MLP neurons of a small language model. Each row is named by its layer, matrix (gate and up: input weights) and neuron, and shows model dimensions 0-127. Each number is 200 + 20 x the weight over its row's rms, rounded and kept within 0 to 999. A neuron's up and down rows have the sign that makes its largest values positive.
Before each neuron's rows, "fires after" lists the tokens most often just before its 100 highest values on Wikipedia text that the model never trained on.

fires after: " ", " in", "b"
L4.gate241,209,235,191,227,190,229,208,239,167,230,201,204,189,208,205,222,218,202,203,201,201,188,204,193,154,176,200,225,217,223,191,192,179,190,206,218,159,181,211,154,185,188,181,184,189,181,201,187,224,247,220,190,179,224,193,190,243,175,210,184,202,192,186,187,203,176,200,201,221,196,176,219,197,216,182,193,206,235,201,159,212,207,212,203,192,195,167,221,212,180,217,218,159,159,194,198,176,174,201,184,221,260,218,187,219,214,220,218,208,188,223,221,149,220,190,189,158,182,195,178,216,211,210,194,211,219,203,213
L4.up241,216,203,150,182,193,221,197,202,201,199,192,167,183,213,205,184,184,198,199,195,192,173,168,193,184,209,164,185,210,220,215,199,169,202,194,201,171,193,192,209,169,183,209,184,203,206,196,259,195,226,181,218,186,189,212,252,200,179,196,188,225,179,223,180,153,201,196,214,193,204,210,189,188,173,235,209,174,192,171,147,227,199,204,163,184,218,207,192,217,180,208,237,157,198,196,224,199,185,179,210,181,209,221,186,213,218,191,215,212,192,199,249,192,201,231,197,186,165,213,182,179,209,163,218,199,231,205,263

fires after: " |", " the", "-", "C", "|", ":"
L4.gate13,193,216,201,188,234,217,222,211,229,189,166,221,178,214,207,191,184,211,205,228,202,212,202,197,196,209,209,205,209,194,190,202,200,196,178,192,237,210,181,191,227,194,188,167,195,215,223,228,214,216,194,177,235,192,194,225,224,212,234,199,175,207,188,210,214,202,202,193,190,195,188,189,185,204,203,189,207,197,213,220,193,227,183,234,182,184,200,187,165,167,203,165,183,200,209,241,172,226,184,160,231,151,229,229,211,207,212,222,211,215,212,194,207,196,224,195,220,228,147,209,162,190,201,189,190,205,208,217
L4.up13,195,192,209,222,219,191,208,200,190,222,177,174,183,214,195,169,227,208,183,195,187,233,225,207,211,214,197,198,198,224,189,213,175,217,156,196,206,216,208,176,204,184,195,207,217,190,214,181,216,185,174,185,202,217,212,150,231,167,174,225,209,193,230,210,224,186,211,169,196,179,203,163,198,200,218,180,204,203,207,225,220,199,222,214,183,220,188,197,216,188,192,195,216,188,201,184,161,209,177,240,203,200,184,190,182,220,191,225,188,225,201,184,214,198,184,246,220,210,223,228,181,197,203,168,198,258,191,225

fires after: " \"", "e", " (", "-", " ", "'s"
L4.gate62,216,198,186,190,217,210,214,205,206,201,179,200,149,199,227,236,212,185,226,196,199,205,219,186,186,183,188,231,203,227,173,225,193,192,199,179,190,177,172,191,193,208,215,184,236,208,180,209,215,218,209,203,199,209,223,180,214,185,223,200,204,190,215,208,134,177,217,203,200,190,156,196,190,186,216,175,185,193,215,173,175,182,234,214,178,194,206,171,196,175,226,207,195,176,213,182,201,200,161,188,220,191,214,204,191,221,223,182,208,194,202,218,149,211,205,211,187,185,232,212,153,198,234,211,167,191,214,241
L4.up62,197,220,241,198,183,250,238,169,182,176,194,240,189,191,174,190,229,208,195,192,186,176,178,187,180,163,189,169,200,189,212,158,184,178,208,206,161,197,181,203,178,209,199,200,245,209,180,188,201,217,211,220,173,211,186,202,240,179,187,229,196,233,204,215,227,192,175,198,198,215,197,214,198,242,194,209,192,222,164,177,246,213,208,182,216,205,214,199,214,202,174,209,171,157,164,176,194,218,190,204,196,207,202,186,226,176,239,203,210,165,191,203,216,184,209,193,177,160,180,156,185,214,215,170,222,187,220,211

fires after: "p", "os", " P", "ro", "i", " pro"
L5.gate66,187,209,202,192,219,178,196,188,261,184,219,204,211,184,192,235,214,184,191,220,187,167,235,181,184,198,188,175,221,196,226,184,195,236,186,183,220,184,212,188,229,194,212,235,235,178,174,216,192,223,191,170,205,197,216,191,188,179,231,171,220,203,205,193,190,183,206,159,254,234,206,156,215,209,203,166,197,170,229,211,206,193,211,181,207,198,187,216,219,194,230,165,196,207,184,193,217,204,156,197,197,207,216,235,202,212,181,207,187,209,192,208,175,194,212,186,192,158,183,189,189,200,199,197,196,200,183,221
L5.up66,177,206,204,217,175,142,201,208,213,182,195,235,198,230,213,177,186,216,188,198,152,144,191,232,241,185,191,175,210,169,211,169,215,205,235,194,187,208,217,215,199,218,194,197,208,212,160,193,190,192,207,179,183,208,183,206,198,187,236,188,209,192,179,146,206,180,188,198,227,202,229,165,214,204,190,209,214,202,206,189,229,197,216,181,199,195,201,206,195,192,201,175,178,191,191,189,222,191,188,215,224,183,257,173,222,220,187,173,197,146,221,221,205,179,210,185,179,189,223,174,199,217,216,198,181,182,194,183

fires after: " s", "em", "ew", "er", " m", " 200"
L5.gate387,253,154,212,211,210,193,196,191,214,171,194,211,214,191,209,190,210,193,189,196,227,227,231,179,194,208,198,192,182,203,204,170,174,198,227,200,158,204,195,183,239,198,202,225,186,192,217,206,195,155,184,185,201,203,180,196,203,228,169,235,178,216,195,218,177,200,225,187,201,214,184,222,199,180,181,201,201,194,187,219,210,190,223,179,193,205,201,203,195,230,178,228,156,234,184,195,224,221,148,178,175,221,205,186,194,188,204,191,188,189,222,180,202,198,196,187,250,212,203,196,201,183,197,211,195,197,216,224
L5.up387,209,191,232,194,223,186,192,187,206,193,171,170,194,160,210,181,216,194,197,175,188,204,201,189,233,194,212,159,204,220,229,200,193,196,220,236,205,206,196,225,206,198,179,192,223,194,197,194,189,200,216,223,197,197,196,204,203,199,196,192,206,213,217,208,173,239,214,156,218,192,176,200,180,199,175,201,186,206,193,173,198,192,241,204,200,217,181,164,199,253,213,198,234,236,167,187,211,208,224,197,162,187,187,150,197,165,156,192,177,215,235,184,207,204,183,197,223,222,190,173,199,224,194,219,168,197,180,224

fires after: "p", "t", "up", " at", " p"
L5.gate231,155,199,217,194,209,212,193,203,229,206,217,217,205,236,189,170,197,207,184,182,191,195,188,201,193,203,228,177,176,224,233,244,194,205,201,166,203,193,200,203,178,215,232,188,185,177,227,205,185,201,143,179,214,192,203,216,198,203,191,182,194,197,202,200,229,162,207,195,215,174,190,184,157,182,226,192,222,163,200,203,224,176,188,212,231,200,197,220,229,204,193,200,177,177,226,229,176,188,210,168,229,167,195,219,211,184,184,222,228,191,159,187,195,211,236,173,203,171,172,216,196,200,235,195,188,185,219,212
L5.up231,164,202,235,223,196,202,200,210,198,187,217,193,202,213,214,166,161,198,184,184,221,164,230,198,227,151,231,207,233,221,225,184,197,203,159,194,203,179,209,211,197,186,195,188,229,199,195,185,207,196,227,183,176,247,212,213,224,196,200,203,205,202,190,176,245,193,184,244,203,206,194,230,199,217,191,184,207,179,196,177,191,160,193,199,183,167,203,164,226,180,187,207,186,222,204,153,185,205,183,214,234,211,187,219,193,219,150,209,215,197,219,203,226,181,216,202,237,223,212,251,191,180,201,213,202,217,192,220

fires after: "am", "im", "il", "ar", "m"
L4.gate473,229,230,228,176,184,205,195,198,234,210,214,209,226,232,188,202,208,201,147,203,208,215,197,197,184,211,213,238,172,159,198,220,234,227,205,221,199,218,199,218,232,199,212,187,204,192,214,194,184,223,183,188,201,206,214,227,205,175,171,205,214,224,204,196,221,178,200,159,209,205,223,155,192,194,176,182,204,188,174,197,210,190,216,230,209,192,170,234,191,195,215,170,144,202,229,174,212,196,203,177,227,222,199,189,205,234,183,216,178,228,214,221,202,175,198,203,196,189,201,193,182,185,204,204,216,214,173,209
L4.up473,249,185,225,183,213,162,192,235,237,225,173,142,204,198,218,191,207,193,209,164,197,190,209,143,201,205,199,211,173,200,221,206,226,209,206,210,164,170,201,222,228,205,211,205,172,186,199,179,163,216,204,203,232,179,193,181,193,204,182,190,211,193,197,197,198,185,203,167,180,214,226,182,206,186,218,187,227,201,199,166,218,163,173,217,211,206,183,169,185,192,204,212,176,209,188,210,197,170,205,181,225,203,199,220,196,215,175,168,217,208,204,231,214,244,197,197,229,189,217,206,185,221,187,208,210,222,159,220

fires after: " d", "u", " D", "ro", "ra", "a"
L5.gate353,190,193,208,187,209,172,196,208,222,230,230,201,182,192,202,199,203,210,162,207,150,161,211,221,229,203,202,223,201,177,196,206,214,204,192,162,182,206,222,206,246,211,229,200,205,219,234,226,248,181,206,204,213,222,203,155,211,181,200,186,209,190,194,234,167,183,184,188,205,194,236,233,175,192,193,192,139,205,212,201,180,197,183,231,195,187,186,216,190,205,199,197,184,193,180,194,211,244,207,170,184,180,225,198,184,222,238,229,191,174,216,226,171,214,202,206,191,212,196,175,216,161,209,196,189,203,210,226
L5.up353,190,228,156,157,183,174,218,179,187,211,198,174,212,193,197,200,189,206,194,222,170,199,186,233,269,217,176,211,196,186,177,208,190,190,220,186,163,230,203,212,216,221,207,184,194,245,215,214,233,179,210,234,228,200,147,202,183,182,203,172,201,183,202,203,208,200,186,202,239,220,215,188,179,185,198,204,182,206,213,186,185,233,176,176,209,177,226,194,195,199,188,215,188,204,202,217,192,218,197,178,147,173,237,223,197,198,207,228,205,178,205,232,165,219,192,194,202,184,182,172,245,161,219,211,202,199,190,218

fires after: " ", ".", "==", "\n"
L4.gate325,186,196,224,241,175,178,209,183,173,211,212,196,207,194,176,208,219,231,169,165,225,201,211,182,215,187,225,185,227,242,202,204,218,175,193,205,219,185,209,166,199,199,183,177,206,200,171,175,207,218,174,174,187,200,220,187,216,183,215,210,187,226,202,160,218,197,208,218,237,204,201,205,160,203,216,219,209,224,235,217,193,167,196,194,222,183,185,199,224,180,223,203,182,172,181,187,206,209,183,217,228,174,203,246,229,222,205,175,178,197,230,190,187,198,219,206,221,193,202,185,177,224,213,202,178,212,175,215
L4.up325,242,200,182,205,198,204,221,199,196,169,165,200,220,222,226,161,208,213,238,164,206,204,175,216,199,213,225,218,200,192,215,176,196,224,205,218,198,167,199,180,244,171,205,200,194,190,196,201,203,199,209,224,178,211,171,226,176,169,186,195,176,218,218,196,203,166,211,232,193,208,211,184,211,200,211,208,196,217,248,230,169,204,191,206,222,189,220,210,223,174,204,187,201,187,199,216,210,209,206,199,232,171,183,251,201,199,189,188,197,182,260,186,208,197,208,179,197,201,189,180,196,196,234,193,168,200,208,211

fires after: " P", "it", "p", "ar", " p"
L5.gate507,183,239,218,198,225,194,197,178,231,193,206,189,203,232,213,213,181,216,184,208,204,170,186,195,180,206,197,183,198,194,193,196,190,199,194,160,204,224,194,174,203,187,208,221,173,222,202,198,194,209,189,195,207,206,164,214,175,212,193,203,228,198,219,205,196,190,214,168,200,196,189,194,212,205,223,197,230,230,186,200,235,223,184,172,170,203,199,237,197,176,210,202,155,189,209,221,177,192,206,213,222,178,219,234,215,223,179,220,215,193,218,145,174,178,210,190,201,197,210,180,145,223,192,206,206,165,201,229
L5.up507,194,220,219,196,189,199,191,199,234,189,209,199,225,206,206,206,176,238,215,171,174,174,188,198,160,194,188,203,203,210,194,230,186,192,200,197,242,215,223,202,159,173,205,199,210,183,205,210,184,230,215,187,179,233,202,204,175,238,201,200,225,173,230,151,176,188,184,209,211,194,213,183,211,230,229,210,205,175,223,229,258,203,215,228,183,205,182,191,229,206,245,192,159,215,183,213,192,176,177,194,223,206,169,171,205,203,198,180,212,179,202,199,225,229,213,235,210,189,187,187,158,211,195,220,193,194,176,209

fires after: "i", " L", " l", " h", "a"
L5.gate373,191,207,174,179,198,169,217,155,181,176,213,213,155,174,164,177,168,213,222,182,225,226,198,182,210,208,221,229,200,207,211,197,164,193,204,202,213,189,229,182,185,190,172,196,195,217,230,196,194,197,223,215,202,192,190,206,226,206,187,231,197,200,225,216,174,223,228,212,213,215,211,210,177,203,176,189,190,192,159,172,186,194,185,178,227,217,199,184,181,215,172,221,186,181,174,218,195,221,210,177,206,192,225,206,203,235,216,218,215,184,232,227,216,207,219,176,196,180,214,168,209,205,203,229,205,230,202,216
L5.up373,194,207,173,237,192,191,195,204,231,197,221,158,196,183,202,195,201,190,170,187,205,185,204,222,208,200,212,193,174,193,244,202,216,174,169,220,194,207,169,216,209,223,207,198,223,223,178,212,210,208,205,241,187,159,212,186,188,168,187,190,184,213,164,168,212,201,192,229,178,204,215,223,138,191,231,175,189,211,200,226,200,224,187,145,198,177,218,235,227,174,218,179,149,213,210,212,187,186,187,202,191,250,233,196,189,227,166,195,229,174,236,232,214,222,194,191,195,203,202,194,209,215,215,163,235,183,215,206

fires after: " c", " m", " T", " M", " C"
L4.gate438,241,228,226,185,199,203,216,186,203,179,233,191,169,220,200,221,160,200,190,198,224,201,186,205,216,238,198,208,213,207,192,194,230,216,182,169,201,218,174,184,207,211,197,163,222,187,192,223,196,233,183,212,207,190,212,160,244,198,197,187,172,179,183,197,175,221,224,221,222,189,142,158,204,210,191,203,193,231,178,147,212,207,206,183,198,188,197,225,212,191,220,228,171,181,183,203,181,219,252,178,215,234,226,204,220,196,165,188,199,165,207,208,179,171,206,177,211,199,222,209,185,210,195,222,215,181,219,236
L4.up438,204,195,209,215,176,226,165,207,224,197,171,186,179,178,220,171,173,208,251,213,200,216,209,217,214,223,201,197,214,173,262,183,207,170,186,201,195,212,192,200,187,182,159,207,203,182,184,196,204,183,214,204,228,199,187,206,197,148,199,202,190,207,199,226,195,184,205,215,206,220,160,149,197,248,185,155,180,189,227,154,184,194,209,196,204,200,203,200,207,181,189,233,201,211,235,222,184,226,245,189,202,183,221,224,201,215,209,153,186,220,196,209,223,210,153,196,182,219,202,213,183,156,189,191,180,185,223,213

fires after: " O", " o", " d", "O", " D", " h"
L5.gate333,217,172,206,195,209,203,214,201,210,205,171,171,204,200,199,207,194,206,187,219,179,193,203,186,209,188,218,183,189,202,203,170,208,196,217,192,167,221,170,214,193,176,189,197,207,223,225,204,211,194,201,208,177,207,196,207,206,203,184,188,161,161,222,209,175,154,222,181,149,224,238,196,166,158,180,184,199,239,196,210,190,167,200,201,192,198,193,212,231,179,223,217,175,209,189,211,169,200,210,190,180,144,232,192,187,212,214,209,200,176,180,224,212,188,221,182,223,192,201,218,187,198,233,230,195,202,194,198
L5.up333,199,188,194,218,182,222,214,236,163,186,199,181,206,186,206,183,214,197,198,208,187,155,216,178,197,227,211,184,230,239,199,181,213,141,204,207,205,221,183,195,216,191,213,180,179,188,219,182,166,186,216,215,183,200,175,208,199,202,199,202,173,159,229,221,191,172,207,205,174,252,242,195,202,172,184,161,196,224,228,196,189,179,212,207,183,194,213,189,207,180,214,204,191,218,192,226,207,192,193,196,199,179,210,199,199,218,205,225,178,187,167,229,193,195,201,192,235,209,191,228,207,189,207,216,238,218,178,179

fires after: " d", "d", "od", " D", " t", "b"
L5.gate133,194,207,177,194,186,217,223,199,208,193,216,169,185,189,182,196,214,222,204,206,205,192,191,195,209,202,187,196,184,175,176,231,203,199,178,198,189,227,181,186,194,204,190,195,225,197,235,185,212,241,194,202,199,196,204,216,208,209,227,215,210,211,215,199,210,166,180,219,208,206,215,154,204,164,223,194,192,212,192,247,194,166,205,229,239,190,194,169,194,173,236,197,211,228,175,191,184,174,176,208,200,174,203,224,231,207,178,200,189,195,193,230,211,181,212,219,195,225,202,200,193,195,240,187,191,208,138,193
L5.up133,219,219,164,194,216,213,191,194,210,214,198,197,200,195,207,159,177,201,186,205,197,200,196,217,217,185,199,192,189,167,180,186,219,208,147,190,173,210,177,185,199,201,195,206,212,184,197,180,200,237,170,194,162,179,177,221,180,204,251,187,223,202,258,171,151,179,160,197,191,210,191,174,184,205,190,170,213,193,209,184,222,196,198,203,210,158,220,192,204,201,210,238,222,203,200,212,197,184,207,206,193,201,198,208,215,210,213,217,246,238,211,180,214,195,215,211,199,188,196,231,196,208,209,217,178,220,190,211

fires after: "il", "ar", "I", "ou", "ab", "am"
L4.gate390,179,223,199,233,239,163,210,209,155,188,251,196,211,199,171,214,196,199,192,208,202,233,166,186,176,206,194,191,232,185,194,223,185,206,209,193,186,239,220,238,222,223,188,201,194,171,240,190,227,201,204,158,203,214,209,188,186,206,180,217,211,216,186,179,215,207,227,209,204,188,211,205,189,183,166,208,195,171,164,187,213,195,158,187,217,195,189,232,186,212,222,218,187,186,181,173,212,176,165,197,216,191,213,191,206,206,214,210,229,219,192,200,185,241,176,202,188,203,227,179,227,182,195,174,219,188,185,237
L4.up390,178,208,210,206,224,210,196,246,213,210,193,189,188,183,192,202,203,208,186,200,178,153,208,198,214,196,198,251,187,184,238,191,211,239,219,214,185,220,163,222,217,166,195,220,160,174,223,209,223,233,203,218,215,224,177,170,236,229,202,204,205,195,203,199,225,203,201,161,188,195,197,194,204,161,181,181,208,209,196,174,168,189,197,231,222,203,171,192,208,237,239,187,216,206,189,187,149,195,187,207,179,247,197,180,196,192,163,192,190,191,197,168,215,217,205,181,197,204,167,194,203,191,223,245,183,186,202,185

fires after: "ter", " p", "p", "ow", " f", "f"
L5.gate230,189,206,220,231,186,229,199,215,207,185,188,215,212,218,205,210,170,210,195,238,194,188,174,180,191,193,226,232,181,179,188,202,205,227,219,197,205,238,223,209,204,210,208,186,233,217,205,198,169,197,169,212,204,212,202,235,219,225,203,219,221,156,208,189,232,169,213,201,209,202,191,175,197,181,232,205,188,196,186,232,203,150,189,187,185,186,175,200,194,173,193,221,214,150,188,210,186,252,185,190,198,154,202,208,218,200,205,192,215,167,198,178,205,201,236,205,254,160,215,175,180,214,207,204,198,192,219,196
L5.up230,193,201,242,222,180,215,164,199,185,195,189,244,193,210,193,204,188,208,209,220,189,196,170,177,194,192,205,201,239,223,157,221,192,218,214,230,228,221,246,196,188,210,191,191,231,207,170,192,201,209,187,211,199,195,203,210,212,255,170,217,215,202,198,198,225,157,180,218,187,173,210,194,204,210,200,232,194,198,196,185,191,150,193,181,206,203,181,192,160,216,215,222,210,162,205,185,179,204,181,195,234,172,189,217,223,181,192,195,214,202,194,186,208,232,226,180,235,190,170,195,180,224,219,186,187,198,226,204

fires after: " c", " d", " A", " C", "A", " ("
L4.gate448,186,212,205,183,195,210,213,171,214,172,191,185,185,218,167,182,181,207,176,171,211,227,200,219,222,218,206,201,171,220,173,209,200,233,235,195,173,236,182,189,178,218,170,170,228,195,212,222,215,222,208,214,198,171,194,182,246,216,195,212,191,166,220,194,185,181,197,214,240,207,168,191,205,171,218,165,187,229,168,171,183,202,223,202,217,214,179,197,221,216,249,173,181,182,207,199,184,205,218,191,196,189,208,217,219,198,193,199,150,193,198,234,206,201,206,223,215,157,238,205,191,189,219,224,207,209,228,214
L4.up448,175,174,183,195,183,248,191,183,185,195,180,174,223,227,197,179,176,196,216,161,233,204,200,214,206,217,218,194,213,209,193,215,195,234,203,192,202,213,197,181,166,207,187,203,185,239,183,207,199,178,207,207,190,208,183,195,227,218,193,204,201,195,207,203,203,199,201,221,213,207,186,246,196,157,177,195,223,212,220,161,176,228,209,223,181,171,180,191,215,253,197,204,228,210,232,223,188,189,243,198,211,188,207,212,202,200,179,203,158,201,201,216,227,196,171,224,180,199,214,244,205,214,185,219,196,208,238,197

fires after: "ab", "ie", "\n", "al", "-"
L4.gate86,201,195,248,225,185,191,213,143,167,200,230,206,196,194,180,209,198,183,196,214,189,183,195,214,197,158,210,205,220,197,174,170,200,191,188,204,233,234,173,181,198,181,203,196,209,172,208,217,205,195,179,200,163,172,241,194,224,191,203,188,177,167,240,170,203,212,178,222,209,181,224,200,177,212,198,176,189,178,178,187,188,205,199,212,192,197,209,205,195,204,214,212,158,182,182,189,192,223,193,190,222,184,213,191,169,217,192,219,209,232,200,195,212,196,211,226,186,205,201,183,183,181,206,225,177,214,226,190
L4.up86,174,199,217,224,187,182,213,212,161,163,197,202,200,169,182,182,188,173,178,207,206,157,215,230,243,184,195,196,222,193,174,182,212,165,170,183,225,171,180,206,216,198,216,184,195,247,231,218,224,219,188,205,193,241,188,202,213,214,221,221,202,194,181,172,200,179,208,206,202,163,257,222,204,211,209,207,220,225,189,198,220,195,179,240,218,220,219,209,202,183,222,156,151,158,183,194,222,207,208,202,186,199,183,216,210,233,198,203,232,181,189,191,207,205,193,205,181,191,224,182,226,213,192,212,185,204,218,194

fires after: "a", "he", " ", "i", " the", "=="
L4.gate234,210,219,206,231,214,166,245,177,235,237,203,215,226,205,215,213,200,186,198,205,216,208,224,194,188,242,180,218,256,206,222,185,178,207,204,185,188,168,212,164,204,213,190,175,186,236,208,193,226,220,188,203,197,206,212,174,207,205,210,204,202,226,211,170,183,207,199,208,247,180,181,215,208,203,191,194,192,201,193,188,207,206,183,206,206,202,163,198,251,167,199,205,148,174,180,202,185,218,164,199,220,209,234,236,207,211,201,227,194,178,209,232,157,179,223,199,189,230,219,191,157,190,163,227,238,201,191,194
L4.up234,196,192,197,200,193,201,223,208,220,197,176,207,195,181,173,211,207,143,214,185,211,201,205,186,206,201,205,222,205,199,210,200,158,179,185,203,200,210,163,188,196,207,209,228,222,199,204,235,201,194,184,194,217,203,176,190,147,223,238,185,199,214,221,172,184,176,210,199,173,231,214,196,193,214,183,229,187,203,215,200,211,214,174,220,269,209,244,244,209,213,189,187,199,240,195,210,187,215,188,198,184,231,194,217,197,220,172,213,241,181,230,193,252,187,214,160,185,215,182,213,200,222,207,194,226,198,175,183

fires after: "\n", "=", "um", "ab", "id"
L4.gate264,195,199,190,206,182,176,212,200,217,200,203,221,182,231,186,188,199,188,215,224,178,202,167,199,225,194,225,222,161,227,221,200,202,171,196,196,196,206,150,163,218,168,204,214,195,211,211,169,239,200,214,176,189,180,176,153,199,219,212,198,210,193,214,200,196,224,189,206,194,181,173,233,194,177,225,206,219,189,209,210,236,194,212,203,224,192,207,207,218,167,202,182,231,212,190,207,196,216,221,197,236,202,214,199,200,243,216,205,208,184,209,194,188,182,174,187,225,183,215,196,171,188,224,202,211,227,170,189
L4.up264,199,222,198,226,181,175,219,213,159,189,220,210,212,177,204,210,229,212,180,181,215,171,188,195,227,187,192,187,197,247,196,193,204,201,182,193,224,201,185,174,217,195,189,234,209,222,228,185,235,232,188,216,177,183,252,174,194,199,194,204,172,207,165,176,229,196,203,217,195,206,260,209,179,190,202,204,231,198,197,187,214,197,179,200,209,214,190,171,170,172,208,192,223,179,183,185,218,202,220,232,187,231,161,226,220,248,204,208,169,164,195,211,200,232,196,201,199,216,220,205,204,189,215,201,207,209,169,188

fires after: " ", "e", "==", "p", "-", "\n"
L4.gate30,203,196,226,221,210,242,212,224,190,206,228,210,170,178,207,189,220,222,203,189,228,182,202,169,153,208,203,200,237,223,188,196,196,198,177,208,219,178,210,164,201,183,187,196,201,194,204,189,201,240,196,187,219,232,208,198,236,188,198,198,208,203,197,177,205,201,208,199,221,194,210,191,210,193,194,219,207,184,211,196,195,164,200,194,176,232,139,229,194,180,209,180,158,143,189,201,195,200,184,199,225,184,214,226,184,232,247,194,224,189,216,220,211,199,199,209,198,209,197,189,229,212,196,196,182,224,184,214
L4.up30,234,196,201,214,223,239,217,222,220,227,208,170,164,140,210,216,202,234,219,200,219,190,172,219,199,205,180,230,200,200,185,183,171,227,215,205,246,188,220,175,190,207,209,194,176,196,193,200,187,205,166,203,163,217,178,156,190,231,206,188,225,203,194,172,202,214,171,214,199,187,218,205,202,168,176,194,220,191,209,191,219,173,214,206,205,217,192,179,202,181,185,221,190,173,202,192,201,216,231,200,226,178,229,162,209,189,198,145,202,200,197,216,236,204,175,195,215,213,203,187,178,208,208,191,192,209,205,160

fires after: " p", " P", "ow", " to", " with"
L5.gate268,233,183,188,185,226,230,259,222,203,205,174,150,191,210,176,185,186,210,161,214,188,185,198,189,213,233,205,194,184,202,187,180,145,197,203,188,200,211,170,206,209,176,194,196,190,213,214,203,238,209,171,215,225,196,157,209,207,199,203,230,185,156,216,208,216,177,212,178,186,204,174,202,169,173,220,196,190,199,208,206,178,205,200,216,196,235,199,226,181,167,187,189,154,193,198,206,173,213,188,211,187,169,247,214,230,189,196,197,185,196,185,147,194,206,220,196,201,211,220,198,186,193,199,197,166,192,224,187
L5.up268,135,204,196,231,181,190,172,186,160,203,203,219,189,231,218,184,234,236,212,202,210,200,154,222,193,204,199,166,199,207,230,204,178,196,192,197,185,223,190,190,181,220,210,204,214,213,176,196,196,190,219,191,216,211,215,215,217,160,197,172,197,211,219,175,211,211,216,188,182,181,195,220,189,194,223,193,199,164,163,226,241,181,192,233,201,225,183,217,239,186,179,214,214,197,194,210,164,200,194,193,205,234,182,180,173,199,214,185,187,221,227,211,198,178,220,220,207,180,208,206,212,209,206,214,218,180,198,212

fires after: " s", " M", "M", "id", "am", " m"
L5.gate354,227,190,202,164,215,184,203,207,214,182,195,185,192,170,181,224,191,201,174,215,219,205,192,194,213,180,189,211,198,236,195,218,204,203,169,176,229,194,160,224,225,197,192,225,219,174,195,225,198,228,195,218,208,214,221,178,218,182,240,216,194,196,256,206,186,212,221,188,214,223,217,186,178,216,194,162,181,178,200,167,189,182,183,211,192,187,230,206,217,185,212,186,168,204,198,216,224,225,209,186,205,237,225,238,189,197,208,214,202,194,219,207,233,184,190,186,209,185,158,175,198,220,224,186,213,218,190,217
L5.up354,190,206,208,200,239,183,202,196,189,185,201,171,240,158,184,215,169,202,168,217,219,220,186,213,185,174,193,229,188,164,207,201,188,238,226,186,220,210,191,206,185,219,201,201,170,262,212,195,200,190,210,173,186,225,202,198,213,204,191,237,199,218,199,208,169,182,258,205,224,206,201,177,182,164,180,191,204,198,190,218,205,220,216,177,198,200,207,202,179,192,188,238,177,176,220,193,210,182,212,211,187,244,152,196,223,226,163,166,195,167,216,164,186,201,180,192,230,193,183,178,210,235,201,238,188,207,216,211

fires after: " D", " C", " d", " c"
L5.gate367,186,243,200,204,188,214,196,193,199,193,214,176,186,189,168,195,202,184,220,215,178,238,183,182,238,221,202,195,233,186,209,202,217,219,181,205,149,223,202,206,214,170,219,167,206,204,161,207,231,206,204,203,224,222,192,174,215,182,217,182,206,176,210,188,183,204,201,219,203,197,192,186,205,191,213,207,167,212,188,204,201,179,201,201,202,220,219,207,206,218,218,223,199,203,183,209,173,238,192,167,182,161,201,213,244,193,204,207,192,161,175,212,172,175,202,192,165,195,229,193,189,185,219,202,182,183,185,183
L5.up367,180,213,151,216,179,178,188,229,189,192,218,159,207,184,213,184,192,197,220,183,211,243,200,159,217,237,214,189,228,189,212,199,183,190,210,200,156,206,207,183,216,184,227,201,216,178,186,187,198,172,178,175,207,226,173,206,176,223,227,203,208,164,211,199,159,202,195,198,214,203,205,184,226,200,181,168,194,199,245,199,188,208,192,221,186,216,248,189,224,227,216,238,237,199,213,220,203,211,182,185,217,183,176,191,198,213,178,205,186,193,200,235,216,200,219,207,186,196,202,235,229,198,202,227,203,221,227,216

fires after: " ", " the", " in", "o", " of", " M"
L5.gate453,224,198,214,178,225,221,205,186,204,229,177,227,168,204,191,222,209,161,190,184,214,197,190,210,154,180,216,240,175,200,179,188,197,163,200,223,211,193,217,192,226,183,187,192,217,192,239,235,255,179,199,203,184,199,189,227,225,181,218,219,194,150,212,216,174,155,224,218,191,190,185,178,205,176,192,185,199,199,183,206,245,193,186,233,227,214,164,184,192,216,207,244,209,183,220,186,216,197,198,181,205,201,191,170,209,228,211,236,194,154,201,196,182,196,214,203,186,196,207,211,202,206,190,238,196,237,212,178
L5.up453,181,200,219,214,210,233,238,220,196,195,184,187,201,179,221,173,212,171,177,181,196,194,220,177,205,196,205,206,229,233,188,211,184,162,172,214,194,183,154,188,226,174,196,187,203,208,218,226,209,231,229,184,172,196,208,212,189,198,204,218,195,165,194,180,220,189,235,243,198,178,221,210,222,180,202,213,198,198,194,209,218,144,174,208,241,216,191,157,198,239,216,190,192,214,213,210,191,186,211,177,202,179,204,176,235,186,183,180,192,181,194,200,197,199,197,172,194,208,177,214,207,227,174,209,235,238,188,221